{
  "activation": "swiglu",
  "positions": "rope",
  "rope_fraction": 1.0,
  "bias": "none",
  "warmup_steps": 200,
  "steps": 5409,
  "dataset": "wikipedia_en"
}
MLP neurons of a small language model. Each row is named by its layer, matrix (gate and up: input weights; down: output weights) and neuron, and shows model dimensions 256-383. Each number is 128 + 24 x the weight over its row's rms, rounded and kept within 0 to 255. A neuron's up and down rows have the sign that makes its largest values positive.
After each neuron's rows is what it responds to, as a language model described it from the Wikipedia text at the highest values.

L4.gate408 [126 138 162 157 114 106 121 141 154 142 116 156 113 156 107 111 139 133 147  70 126 122 164 138 132 129 125 133 167 116 157  96 129  95 160 168 163 167 117 116 145 107 115 140 117 154 147 153 106 123 146 148  98 165 119 147 126 166 113 134 105  75 127 128 190 102  82 108 114 128 100 125 101 104 112  77 172 132 126 102 149 109 123 147 164  97 147  97 133 138 110 126 150 151 113 161  99 141 136 119 114  93 144 112 119 119 158 127 127  96 136 158 123 118 134 131 109 134 168 151  97 147 136 123 103 144 134 153]
L4.up408 [ 65 101 135 113 146 157  96 133 112 133 124 101 133 112 100 139 155  99  48 139 155 131 119 117 156 130 121 121 148 145 134  85 146 158 126 129 136 135 130 110 102 110 136 114 101 172 141 122 136 135 145 176 120 122 161  71 133 120 121 115 129 135 147 149 129 120 153 168 134 140 143 122 151 136 114 161 142 160 164 127 119 102 120 132 141 120 124 135 142 103 152 106 104 127 117 149 129 120 115 138 109 124 172 111 154 144 138  84 117 160 114  76  90 108  89 145 106 132 131 120 106 141 115 194 171 111 151 120]
L4.down408 [137 109 134 146 110  94 135 130 106 159 128 127 107 113 137 160 124 136 111 136 132 142 139 128 139 149 158  65  94 123 168 144 149 151 202 141 116 118 127 115 154 111 109 143 111 135 109 140 122 148  94 143 123 121 119 161 165 171 153 151 135 102 156 127  98  84 118 129 128 113 154 104 163  86 133 145 136 134 125 157 138 134 124 170 103 137 168 105 132 131 124 106 115 143 143 120 187 134 113 161 181 133 121 144 105 135  97 104 132 125 158 135 143 187 137 179 137 159 145 105  62 146  73 146  88 123 124 132]
Description: Mostly "and", "or", commas right after a preposition or verb lacking its object ("in and around", "within, and with"); also dashes in scores, hyphenated compounds.

L4.gate743 [125 162 133 129  94 137 115  98 131 103 150 104 156 158  96 161 147 158 131 119 138 138 122 122 150 118 109 178 162 138 102 181 124 145 127 125 114 116  81 143  89 103 124 108 161  59 126 110 109 142 163 110 156 110  91 148 128 113 135 121 144 141 115 191 145 116 155  93 153 148 132 156 138 120 127 149 129 129 120 136 139  81 126 121 161 120 101 152  99 137 105 100 145 125 139 121 148 174 168 160 143 146 157 165  90 124 173 147 124 104 124 155 135 130 121 123 132  92  83 125  94 100  89 169 117 195 127 139]
L4.up743 [121 128 122 131 125 139  99 120  84 110 127 121 120 120 119 112 136 121 140 149 128 127 185  90 137  99 121 129 118 147  95 161 118 140 127 146 131  86 120 155 114  99 111 123 153  61 119 107 145 131 126 157 147 156 141  77 153 101 150 164 127  78 164 143 135 156 106 145  92 166 141 114 151 114 107 134  99 120 129  95 143 149 132  92 140 104  61 165 117  98 150 110 131 102  99 158 177 137 142 137 102 157 113 123 138 140  58 137 112 143 121 155 145 155 113 138 114 181 170 110 159 123 141 147 126 125 161 175]
L4.down743 [114 111 156 122 136 143 142 132 108 149 151 136  84 133 113 116 173 106 138 123 130 151 160 108 152 126 121  95 157 145 110 138 104  87 133 115 133 165 121 165  99 157 126 119 140 122 133 108 109 102  87  95 137 137 178 137 156 147 121 145  99 143  88 182 175 165  88 141 108 133 137 154 149 134  97 113 130 179 118 119  94 117 133 158  95 127 132 131  93 122  98  82 116 110 110 116 140 156 131  62 152 149 103 107 161 167  63 110 113 111 153 110 133  83  96 158 128 162 166 137 107 137  97 115 143 127 149 133]
Description: Opening quotation marks before song, single or track titles, mostly in track listings, discographies and music articles, e.g. | 1. | "Buried Alive".

L2.gate1307 [146 126 126  84 134  98 151 113 170 139 157 123 153 136 125 138 168 131 109  83 145  98 148  99 103 142 140 105 116 104 137 131 150 124 118  97 154 153 140 171 112 117 130 135 153 112 172 119  63 137 124 115 128 155  85 155 106 146 127 121 137 139  97 120 121 164 112 110  74  83  84 112 138 172 109 120 131 122 104 110 107 120 127 130  95 116 117 124 140 123  95 149 123 120 135 145 137 148 124  71 141 117 157 155 117 108 145 122 106 121 170 126  77  79 116 148 123 111 114 137  94 121 137 139 114 170 130 130]
L2.up1307 [126 159 143 102  90 139 126 126 113 118 140 149 116 158 122 124 149 164 128 149 122 104 169 149  91 176 128 148 109 117 121  85  60 147 160  84 128 118  99 147 140 117 134 134 101 131 131 111 118 148 124 125 127 171  74 132  90 127 164 104 107 163 109 188 151 106 120 137 111 135 117 145 101 117  98 103 143 126 159  87 110 126 104 138  95 140 102 124 144 124  97 106 110 152 116 144 115 101 130 119 131 120 111 112 132 160 152 128 130 116 156 128 117 125 132 154 116  99  68 172 104 138 133 111 142 122 103 103]
L2.down1307 [151 162 151  84  87  99 121 118 117 185 139 118 125 117 111 152 113 149 135 142 148 147 157 142 144 127 135 144 127 110 118 132 114 146 117 130  92 102  85 142 139 136 152 182 158 146 149 135 113 167  79 117 149 126 138 137 124 108 139  99 155 112 131 113 110 126 121 121 150 140 109 115 184 141 148 121 102 126 166 141 139 120 122 125 127 145  59 128 127 139 105 105 140 101 196 152 107 127 138 110  98 112 109 128  95 147 104 152 106 138 119 160 135 143  82 104  90 117 100 167  93 151 116  98 152 158 131 170]
Description: Hyphens and inner word pieces that continue a compound or split word, such as well-known, self-proclaimed, unprecedented, and middle digits of numbers (1,000; 2009–10); weaker on "to" after unable or first.

L2.gate820 [128 128 139 134  98 145 122 112 143 160 127 151 106 146  88 135 160 106 144 134 118 136  96  93 154 142 132 100  90 144 121 182 117 135 155 103  71 128 124 105 136 144 115 131 152 118 122 111 127 143  90  78  87 115  88 108 118  88 135 129 112 137 147 131 140 131 152 148 136 125 175 155 155 111 142 106 148  86 117 102 113 112 124  90 135  99 136 163 140 160 123 114 142 131 139 154  88 157 145 117 138 109 123 170 125 131 115 155  99  71 130 121 137 148 153  96 146 167 134 114 175 144 129 107 130 144 123 163]
L2.up820 [142  96 113 173 160 127  97 147 116 128 154 126 166 133 121 125 191 163 119 122 178 125 130 114 127 137 113 148 139  96 132 145 133 108 121 107 112 123  91 166 135 174 113 119 129 173 129 138 107 148 101 140 164 135 103 120 124 157 110 109 110 120 158 154 160 161 140 112 104 123 113 140 124 137 133 103 140 149 155  91 142 162 144  80  96  99 139 135 149 103 110 103 106  81  94 102 124 120 148 157 141 126 115  98 108 102 130 125  82 107 107 118 139  98 107 129  94 148 146 148 131 141  96 130 134 152 154 155]
L2.down820 [110 149 106 125 126 190 132 100 126 142 172 127  89 159 139 109  95 122 136 124 131 147 158 138 145 128 148 137 127 170 187 123 132 119  78 147 185 139 132 107 136 106  84  84 136 146 153 135  95 143 132 170 157 113 136 168  98 186 136 155 130 107 113 113 148 149 118 148 121 116 124 152  96 129 125 158 122 175 142 184 112 141 146 149 128 122  75 105 143 135 123 117 122 113 143 106 102 119 107 139 157 128 142 173 139 108 131 102 104 155 120 106 137 133 146 178 110 107 165  88 165 144 147 137 116 115 138  80]
Description: Mainly "as" between actor and role in film cast lists (Laura Gordon as Candace); also opening tokens of table cells or list items: quote marks, minus signs, digits.

L2.gate688 [129 115 168 103 118 111 109 130 117  86 149 117 114 129 107 122 156 138  90 167 127 156 113  94 116  93 117 146 161  66 140 139 117 142 133 136 145 122 125  96 154 121 128 140 151 150 165 176 121 164  95 119 156 118 166 119 116 111 121 101 172 106 130 104 106  93  99 115 132 104 144 106 140 108 115  76 135 136 123 114 135  97 133 138 110 126 157 138 124 157 114 132 138  85 121 115 108 103 117  98 124 104 153  94 108 122 141 146 145 131 124 140 105  87 106 124  97 138  59  98 147 127 151 116 101 148 186 168]
L2.up688 [153 154  95 111 141 126  95 149 129 121 111 156 175 136 127 103 147 123  98 156 142 120 142 107  87 118 117 158 191 110 126 114 143  86 112 110 111  86  67  81 138 126 149 134 181 104 112 166  88 111 140 127 120 140 156 124 137 123 133 129 102 121  95 123  64 167 139 109 138 138 126 145 115 141 142 145 113 130 123  45  95 140 100 151 140 146 138 148 140 163 135 115 129 140  95 127 115 103 137 122 138 104 123 111  96 145 116 121 127 147 113 116 135 124 122 111 163 112 137 127 135 110 114 114 127  72  93 123]
L2.down688 [141 109 130 124 156 108  91 146 144 135 146 126 140 112  91 153 164 134 113 156 114  85 117 129 103 106 145 122 132 102 158  91 108 166 138 105 117  93  97 158  95 144 120 140 127 133 173 112 149 131 125 122 103 101  98 144 141 130 100 149 103 147 151 170  84 149 131  99 141 175 134 144 137 121  98 123 119 113 138 115 153 117 129 121 122 115 127 180 121 142 104 127 131  97 184 111  87 112 151 102 136  83 128 102 118 123 142 146 131 150 146 135 136  98 145 110 116 102 142 115 146  67 102 123 113 124 161 171]
Description: The digit 0, mostly as a whole zero cell in sports and election tables (goals 0, 32 (0)), also inside numbers like 11,000, 2001, 34:05.

L4.gate1033 [131 104 100 148 123 111  61  93 147 126 180 148 172 119 119 103 126 145 146 156  82  94 109 115 131 122  94 119 124 171 152 142 146 141 138 145  96 117  89 168 105 173 132 153 132 125 160 150 113 109 158 110  97 145 144 145 129 143 106 112  83 162 113 134 131 119 112 119 173 136 119  87 161 125 141 113 127 130 160 118 117 160 111 155 152  99 108 130 158  94 150 105 175 143  77 135 114 147 116 121 104 132 170 135 133 125 135 154 117  91 137 161 116 114 134 106 146  86 148 180 106 174 146 115 144 160 106 131]
L4.up1033 [153 143 138 111 148 129 139 111 149 174 171 133 151 125 126 113 139 117 160 152 103 147 137 145 112 137 116  92 129 123 121 123 134 115  70 116 156 132 134 153 110 158 120 110 138 161 137 112  93 118 139 150 132 135  93 103 123 132 133  99 181 133 128 149 110 115 200  91 164 105 145 112 135 109 129 140 180 147 115  89 128 130 113 154 121 130 164 186  76 110 171 140 142 138 104 110 103 120 121 148 132 114 126 133 136 131 111 143 134 140 146 126 121  71 137 138 100 128 152 164  94 125 122 194 148 121 135 131]
L4.down1033 [166 140 115 100 124 151  93 149 127 147 116 152 128 100 133 124 137 156 101 155 129 113 131 122 112 127  92 128 103  95 122 108 111 130 148 143 159 109 131 108 157  94 135  93 149 147 146  99  86 113 164 140 119 101 142 155 122 163 103 117 100 134 130 177  87 104 177  73 170 130 161 135 127 130 129 137 107 143 133 134 117 177 101 127 138 108 145 184 104 100 121 132 103 144 155 115 146 110 132 150 146 111 120 154 103 148 143 135 112 147 182 125 164  97 133 125 113 114 165 107 164 126 138 111 131 149 113 116]
Description: Words that directly precede and modify an upcoming adjective, such as too, very, more, and -ly adverb endings (too morbid, perfectly nasty); weaker on of, a and My.

L5.gate603 [104 144 128 126 107 139 126 143 114 146 170 175 109 134  95 140 139 140  92 120 163 118 113 111 107 128  72 179  80 118 145 114 100 114 160  93 127 138 116 133 190 122 161 133 135 133 124 121 128 158 178 143 130 109 142 111 121 135  97 155 153 131 114 133  93 125 121 102 116 114 126  88  82 169 131 151 143 118  93 124 166 128 108 170  84 143  94 135 104 155 160 135 147 121 159 125  90 146 112 122 115 147 117 150  84 113 136 122 146 176 156 173  86  79  79 126 155 140 157 133 131 141 115 154 125 121 133 137]
L5.up603 [106  97 134  95 129 122  86 163 145 156 117 123 123 134 101 112 133 131 103 124 106 123 157 147 138 162 140 115  86 104 174 141 123  90 156 146 133 130 114  79 107 130 102 146 102 153 105 102 109 151 147 128 123  89 142 124 115 133 145 191 160 111 101 132 132 148 141 141 161 149 120 113 157 117  96 123 107 162 111 135 123 110 129 158 133 157 120 115 112 102 133  71 151 118 121 150 106  91  78 146 128 140 188 136 126 126 146 148 160 130 158 100 125 112 150 115 125  99  94  89 112 148 144 144 143 170 115 166]
L5.down603 [128 137 138 121 109 103 148 103 111 111 141 125 138 100 140 126 120 143 128 129 144 127 127 118 105 109 113 145 104 117  89 151 121 114 172  79 128 158 131 131 142 142 154 134 141 117 165 112 126  90 102 189 142 152 161 125 131 118  98 135 157 136 138  74  94 118 101 107 125 107 117 110 140 126 171 140 128 125 130 158 150 120 128 117  99 109 153 169  88 124 108 176  68 125 147 156 118 116 119 113  98 132 112 128 154 139 105 153 128 112 133 157 108 132 102 119 163 133 128 105  97 130 115 146 112 132 137 122]
Description: Scattered groups: the v;t;e navbox semicolon after league tables, number digits, mid-word pieces in section headings (Afterma-th), and comparatives (more, largest).

L5.gate326 [143  91 117 119 118 144 111 102 123 145 147 133 102 162 135 105 124 153 106 120 116 127 176 141 155 123 143 171 158 128 137 152 125 158 122 151 164 141 117 128 160 145 134 126 104  90 125 158 159 141 137 136 128 137 148 116 128 104 152  67 136 130 112 130 124 134 126 154 111  97 125 100 132 145 130  98 133 125 110 125 145  91 154 149 126 104  84 121 150 182 123 139 128 164 115 157 150 114  86 113 157 100 131 133 147 131 164 179 141 103 163 111 102 117 106 164 171 104 150 170 117 113 102 174 129 139 162  93]
L5.up326 [156  93 110 139 114 115 146 132 191 148 130  98 156 135 125 105 131 130 135 137  80 148 116 142  99 124 123 111 134 135 166 134 131 105 149 127  75 118 101 122 156 128 131 145 138 127 137 127  85 170 123 105  90 123  87 151 162 107 147 141 122  93 172 103 148 103 104 158 103 107  97  97 125 133 129 107 131 212 169 141 157 129 143 162 132 136 120 144 159 101 126 107 132 147 117 105 171 133 149 118 112 137 134  88 124  82 138 118 150 131 127  94  81 163 125 156 133 125 105 157 176  72 117 159 107 111 127 135]
L5.down326 [146 163 147 129 152  95 108 155 129 161 122  94 128 149 116 143 115 149 132 141 145 152  95 141 115  77  93 120 115 125 150 128 120 131 113 124 105 149 122 122  80 118 126 155 162 156 105 142 176 115 143 119 141 143 176 120 118 102 115 157 117 155 121 172 104 109 145 125 162 149  91 143 137 118 130 117 111 127 159 120 127 107 107 119 111 136  98 143 105  80  93 133 150  97 116 103 159 137 161  91 141 104 127 139 143 163 114 174 144 113  91 153 158 135 152  99 122 156 109 120 126 130 142  95  95 145  99 164]
Description: Plural suffixes and the next word after counted or plural nouns: albums, pieces of, houses were, games in, one of the most.

L4.gate1623 [136 137  78 100 147 108  99 153 129 146 135 109 132 135 119 145 142 146 114 107  86  88 157 123 134 170 127 211 106 173 116 140 122 144 113 145 127 106 159 103 113 105 124 113  98 120 178 148 110 127 166 119 111 148 154  82 144 153 106  94 133 106 157  92 120 167 137 119  90 122 141 138 143 151 142 146 165 122 107 103 126  93 158 108 136  98 114 108 149 131 158 145  93 192 107 133 133 154  88 168 114 148 124  94 125  91 147 155 144 115 140  89 110 101 137 109 168  95 123 163 152 148 123 124 136 138 138 128]
L4.up1623 [137 151 154 110 143 134 147  66  95 156 131 152 105 143 101 130 143 175  77 157 123 157 120 139 128 166 132  97  92 106 108 145 137 140  72 121  72 105 145 145  91 150 159 126 108 166 151  86 109 117 170 123 161 127 109 100 117 138 161 117  84 124  99 121 105 133 119 140 109 117 111 106 120 105 123 149  89 134 142 131 129 154 137 126 119 120 126 152 177 102 150 166  62 159 138 175 128 101 109 148 155  87 129 132 105 124  75 118 148 125 131 153 108 134 161 112 144 138 130 139 106 141 103 129 124 136 112 110]
L4.down1623 [138 143 159 163 134 163 122  98 155 164 124 124 127 128 101 100 148 127 144 157 139 136 122 158  69 153  99 132  92 173 145 132 126 141 138 160 152 111 100 112 119 110 114 109  98 146 134 107 161 133 114 159 192 104 127 136 150 108 106 119 137 120 129 142 140 133  99 113 132 135 137 103 124 142 129  87 144 132 139 115  80  93 174  78 136 134 132  97 148 129 132 139 131 110 168 155 150 141  91  87 123 127 101  91 102 149 144 108 137 128  94 146 147 159 177 146  84 122 165 120 140 127 133 144 108 125 140 152]
Description: Plural endings on count nouns, mostly a split-off -s, also -es or -ers, as in railfans, extras, tusks, performers.

L2.gate976 [132 145 149 106  97 144 142 150  88 151 134 119 141 119 109 148 118 126 132  99 131 145 109 103 127 142 141 151 106 159 122  97 148 103 125 127 160 116 141 103 180 149 159 116 107 138 151 104 131 140 132 149 144 131 201 142 130 128 142 118 124 120 160 153 140  91  95 129 100 100 161 119 134 139 153  81 166 135 118 130 119 134 151 142 139 146  98 133 133 131 161 136 124  97 112 166 152  96  98 112 136 109 169 153  86 121 117 123 100  99 158  86 140 127  98  90 161 113 123 136 115 104 153 177 163 140  79 118]
L2.up976 [139 118 128 139 121 121 123 131 118 151  92 107 130 171 157 154  90 124  82 136  81  94 125 127 124 164  74 135 109  95 108 122 142 102 126 156 100 127 107  84 108  84 127 123  95 111 123 114 102 110 138 183  88 139 169 177 139  98 103  97 129 126 130 112 129 100 123 125 113 128 180  99 123 135 130 118 152 138  94 119 119 121 108 123 145  86 155 134 140 164 138 200 160  95 117 102 126 135 130 108 114 150 143 129 170 114 126 120 137 116  98 166 127 103 164 153 164 152 148 145 159 156 159 150 106 111 131 124]
L2.down976 [115 128 157 129 118 115 140 136 156 121 138 153 119 125 135 100 158 127 136 146 200 148 134 135 144 111 200 122 163  91 113 135 142 169 196 139 122 122 136 133 105 121 100 127 121 161 138 109 126 137  94 140 151 103  92 131 102 123 104 150 151 103  99 127 162 126 167 124 148 130 110 117 147 127  87 143 151 119 101 133 108 140 126 146 135 108 135 128  83  93 101 117 112 118 104 110 140 100 114 117 164  84  89 112 117 131 168 128 149 134 143 119 133 107 114 129 110 121 145 162 113 167 172 118 164 149 143  92]
Description: Fires on and, commas, or, & that join a second item onto a just-named noun or verb, as in trade and, dates, bananas, light or.

L2.gate1387 [141  95 116 124 115 130  78 171 117 127 137 124 115  99 127 114 149 151 118 105 130 149 123 127 112 130 143 121 164 119 112  96 112 106 151 100 107 126 115 145 141 177 132 113 135 150 124 107 111 125 153 134 154 177 111 130  89 152 109 127 146 131 138 137 124 115 127 138 112 124 156 135 160 105 144 101 118 155 129 112 140 117 161 177 125 137 158 133 146 136  53 157  98  88 119 115  95 134 152 143  91 156 133 101 108 115 141 155 140 101  95  99 129 132 116 128 175 146 109  75 128 112 122 133 151  75 147 108]
L2.up1387 [138 123 157 104 118 133  63 138 140 126 108 144 158 121 158 113 122  95  95 115 103 130  88  99 133 152 160 131 124 112 126 117 115 133 113 106 165 123 149 114  62 161 107 157 112 124 143  93 111 102 119 117 121 144  81 163 129 137 146  99 147 147 118 156 102 143 112 126 124 120 117 122 160 127 132 129 111  69 130 119 123 146 158 142  98 119 108  99 129 125 110 114 164 111 130 151 118 137 164 173 158 125 105 116 123  90 181 112 110  97 121  97 141 186 147 161 122 125 130  71 125 125 137 108 160 125 136 143]
L2.down1387 [125 119 114 130 168 102 101 147 127  86 116  77 105 165 154 133 150 141 119  73 115  92 128 191 141  85 106 139 105 123 147 121 145 130 108 118  93 123 132 108 125 123 151 104 122 120 119 126 137 152 175 112  95 142 121 120 119 176 116 157 177 120 124  91 150 165 167  99 135 129 179 146  96 121 162 153 115 154 143 118 107 121 124  94 120 125 127 119 140 133  69 141 120 150 146 160 126 119 153 131 147 124 107 115 118 114  99 106 135 119 141 171  94  82 103 136 109 192 125  88  88  91 120 166  83  87 141 120]
Description: The word "in" (or "In"), mostly after past-participle verbs (released in, held in, born in, scored in) or starting sentences, often before dates; sometimes as the word-initial piece "In".

L5.gate1150 [114 111 134  94 115  95 123 125 101 152 105 121  94  98 140 105 147 199  83 125  93 110 125 100  97 162 134 140 164 137  98 134 155 120 160 122 148 145 133 103 132 134  79  87 112  94 150 161 123 133 143 120 113 125 132 112 118 121 134 175 109 108 111 120 139 125 115 152 148 107 102 137 115 115 103 158 188 127  84 130 154 104 143 124 136  93 155 127 147 127 109 111 132 156 119 164 123 133 124 122 109 137 161 133 135 147 115 112 154 135 102 105 160 114 100 114 102 121  76 178  90 118 129 103 126 106 144 131]
L5.up1150 [ 97 108 173 109  93 140 137 126 112 104 127 158 157  94 107 169  92 111 110 123  92 110  91 123 115 165 151 144 119 125 118  86 152 106 130 137 161 156 145 113 138 162 120 110 151 107 135 117 138 134 162 133 124 121 137 117 149 134 123 155 109 163 167 143 141  82 152  87 139 180 138 101  89 146  90 118 163 155 170 161 120 160 141 157 140 135 124 100 139 191 137 118 110 117 156 124 135 158 133 140 120 133 113 116 149 107  89 161 158 117 111 103  90 131 108  99 116 120 159 167 139 153 147 126 151 137 166  95]
L5.down1150 [181 115 111 178 110 117 102 157 103 128 134 130 179 116 131 117  94 106 119 102 167 148  92 112 156  97 121  82 120 154 136 150  95 147 140 105 100  78 140 136 160 144 130 143 145 126  94 128 147 123 107 133 138 133 131 146 130 117 131 108 141  66 137 172 135  83 116 123  98  95  86 137 137 117 131 123  78 198 136 104  95 147 103 116 131 151 121 147  77 125 130 115 111 150 173  91 118  68 124 142 109 142  75 148  75 141 131 120 113 141 118 174 131 141 134 152 136 150 128 137 121  74 164  90 150 104 120 130]
Description: Fires on "and" (sometimes "or") joining two parallel nouns or verbs, as in news accounts and books, trial and conviction, assess and monitor, plus weak scattered word-ending pieces.

L4.gate185 [110 142 168 141 112 130 120 131 144 102 124 151 149 144 137 121  99  78 153 153 174 125 105  96 121 135 154 132  88 149 116 133  97 122 105 102 134 127 139 132 134 148 150 161 127 155 124 126 131 113 145 128 112 143 118 103 136 117 137 105 145 139 150 132  85 107 117 129 134 122  97 167 122 154  93 144 121 111 141 139 117 152 105 113 124 137 157 113 119  96 138  99 147 137 119  94 132 111 112  85 132 106 182 154 116 138 135 133 116 164 117 151 140  93 164 108 162 103  86 156 156 141  91 145 184 166 142 101]
L4.up185 [130 109  95 177 114 126 126 144 113 150 107 139 147  99 137 173 116 132 135 147 156 112 155  98 130 121 119 143 143 120 103 135 136  89 109 131 143 126 150 144  75 117 142 129 151 123 123 119 169 116 144 142  89 157 136 149 144 131  88 188 115 132 187  88 111 104 107 131 170 138  96 135 144 146 121 140 184 124 164 102  78 109  94 125 123 122 153 128 117 126 120 100 132  87 113 164 116 131  74 105  91 118 141 137 100 155 144 118 201 108 102 105 137 156 145 109 180 165 142 117 108 147 107 114 138 128 123 137]
L4.down185 [ 93 169 122 149  84 150 100 127 140 130 106 104 127 119 114 124 159 103 118  95 158 116 111 136 100 113 122 124  83 134 121 127 114 141 121 144 123 137 166  76  85 123 164 101 166  92  93 117  93 147 178 153 171 152 138 113 138 144 123 174 111 141 122 139 128 126 133 118 109 134 103 115 108 156 127 131 138  95 169 113 159 147 120 145 107 109 131 131 101 171 120 144 152 113 130 134 149 115 142 149  82 127 156 181  95 160 135 134 171 160 137  97 111 125 155 124 131 124 119 123 143 118 112 110 148 124  96 165]
Description: Tokens opening a description of a just-named entity: relative which after a comma, or is/was/are following a subject ("Black Mirror, which", "The play is").

L5.gate1460 [116 156  82 127 130 106 102 155 131 112 149 145  82 135 129 110 106 122 136  97  90 137 124 106 113 105 118 172 135  82 159 101 131 135 115 164 121 132 154 164 118 178 117  82 136 163 127 144 142 121 120  97 174 149 117 152 126 143  96 144 135 129 147 117  97 140 101 154 155  90 103 162 136 127 119 153 125 174 127 128 105 114 120 131  99 144 169  93 140 162 104 142 131 144 112 175 155 108 164 123  85 119 151  93  92 134 151 140 127 124 131 136 133 148 145 145  96 165 140 115 122 144  81 124 126 187 106 159]
L5.up1460 [133 136 112 102 106  70 121 167 122  78 124  71 130 118 152 110 108 135 150 111 132 136 136  96 159 116 139 159 129 146  71  91 150 160 107 158  92 135 146 130 108  82 161 112 127 122 124 148  95  82 114 142 133  96 187  96 154 138 161 162 129 130 109 163 194 152 173  72 159 151 131 121  72 124 141 145 156  81 127 148  93 110 101 153 146 156  98 117 114 145 145 166 137 115 104 155 130 162 115 146 115 147 120 105 112 140 159 116 123 144 109 108 156 127 108 137 165 131 184 121 111 131  93 182 142 107 148 131]
L5.down1460 [124 133 160 148 132 164 151 119 125 104 143 145 122 116 110 108  93 111 106 158 174 185 136 109 117 138 142 128 123 168 129 134 152 141 112 108 107  89 102 126 130 123 113  77 131 179  62 106  93 109 131 152 124 126 130 115 127 118 139 121 162 188 130 136 139 187 132  89 148 119  91 122 115 128  98 164  93  89 164 109 111 160 108 149 118 142  85 138 177 173 144 105 130 107 136 115  60 165 130 113 153 153 138 137 132 110 101 151 134  94 114 138 156  82 156 143 122 137 125 174 146 139 175 133 146 151 165 120]
Description: Function words just after a sentence start or subject that carry the clause forward, such as in, which, to, may, was, is.

L5.gate1630 [137 114  98 117  91 161 103 114 137 112 116 109 115 177 103 135 124 141 105 144 168 114  99 134 135 128 130  98 142 126 113 130 147 161 114 103 158 140 146 114  87 166  91 123 123 114 140 159 105 122 166 159 128  90 141 150 129  47 134 111 101 117 157  89  93 129 102 140  79 146 129 122 107  96 144 151  96 162 129 120 116 143  99 101 168 147 112 135 163 103 143 130 101 108 101 143 134 107  88 144 121 115 162 112  87 137 130 149  36 139 126 150 129  71 150 112 107 148 129 170 152 105 114 141 122 133 151  97]
L5.up1630 [108 118 124 102 125 137 141 113 139 173 115 131 159 125 155 135 134 141 117 100 121 160  84 132 176  72 145 135 126 121  84  96 170  96 100 119 123  82 127 167 126  94  91 130 111 120 137  78 107 160 144 119 145 164 173 130 156 127 129 169 119 176 125 168 124 127 118 114 105 141 139 128 173  91 131 102 122 115 150  86 144 105 107 120 103 118 119 113 125 132 166 135 133 133 155  65 120  94 104 112 104 166 147  87 134 156 158 128 113 123 103 167 117 104 114 147 156 121 115 135 108 160 136 129 129 143 131 178]
L5.down1630 [132 111 180 101 128 154 156  84 131 154 108 148 110 126 129 144 105 139 178 148 106 125 140 166 148 144 114 108 180 158 147 130 109 116 136 125 170 165 136 106 142 159 151 129 123  86 146 140 146 184  90 156 144 106 101 124 163 130 128 139 101  93 120 113 135 154 125 110 147 148  94 118 145 142  93 134 107 113 132 103 152 134  86  75 102 150 166 150 147 114 168 112 123 136 122 105 123 101  88 129 118 190 140 127 145 170  97 148 128 119 125 127 120 137  97 111 113 129 107 101 124 160 168 126 144 122 168 132]
Description: Tokens just before or at the start of a proper name in tables and lists, such as a pipe, an opening parenthesis, or a name's first piece (A in Ajeet, Car in Cardiff).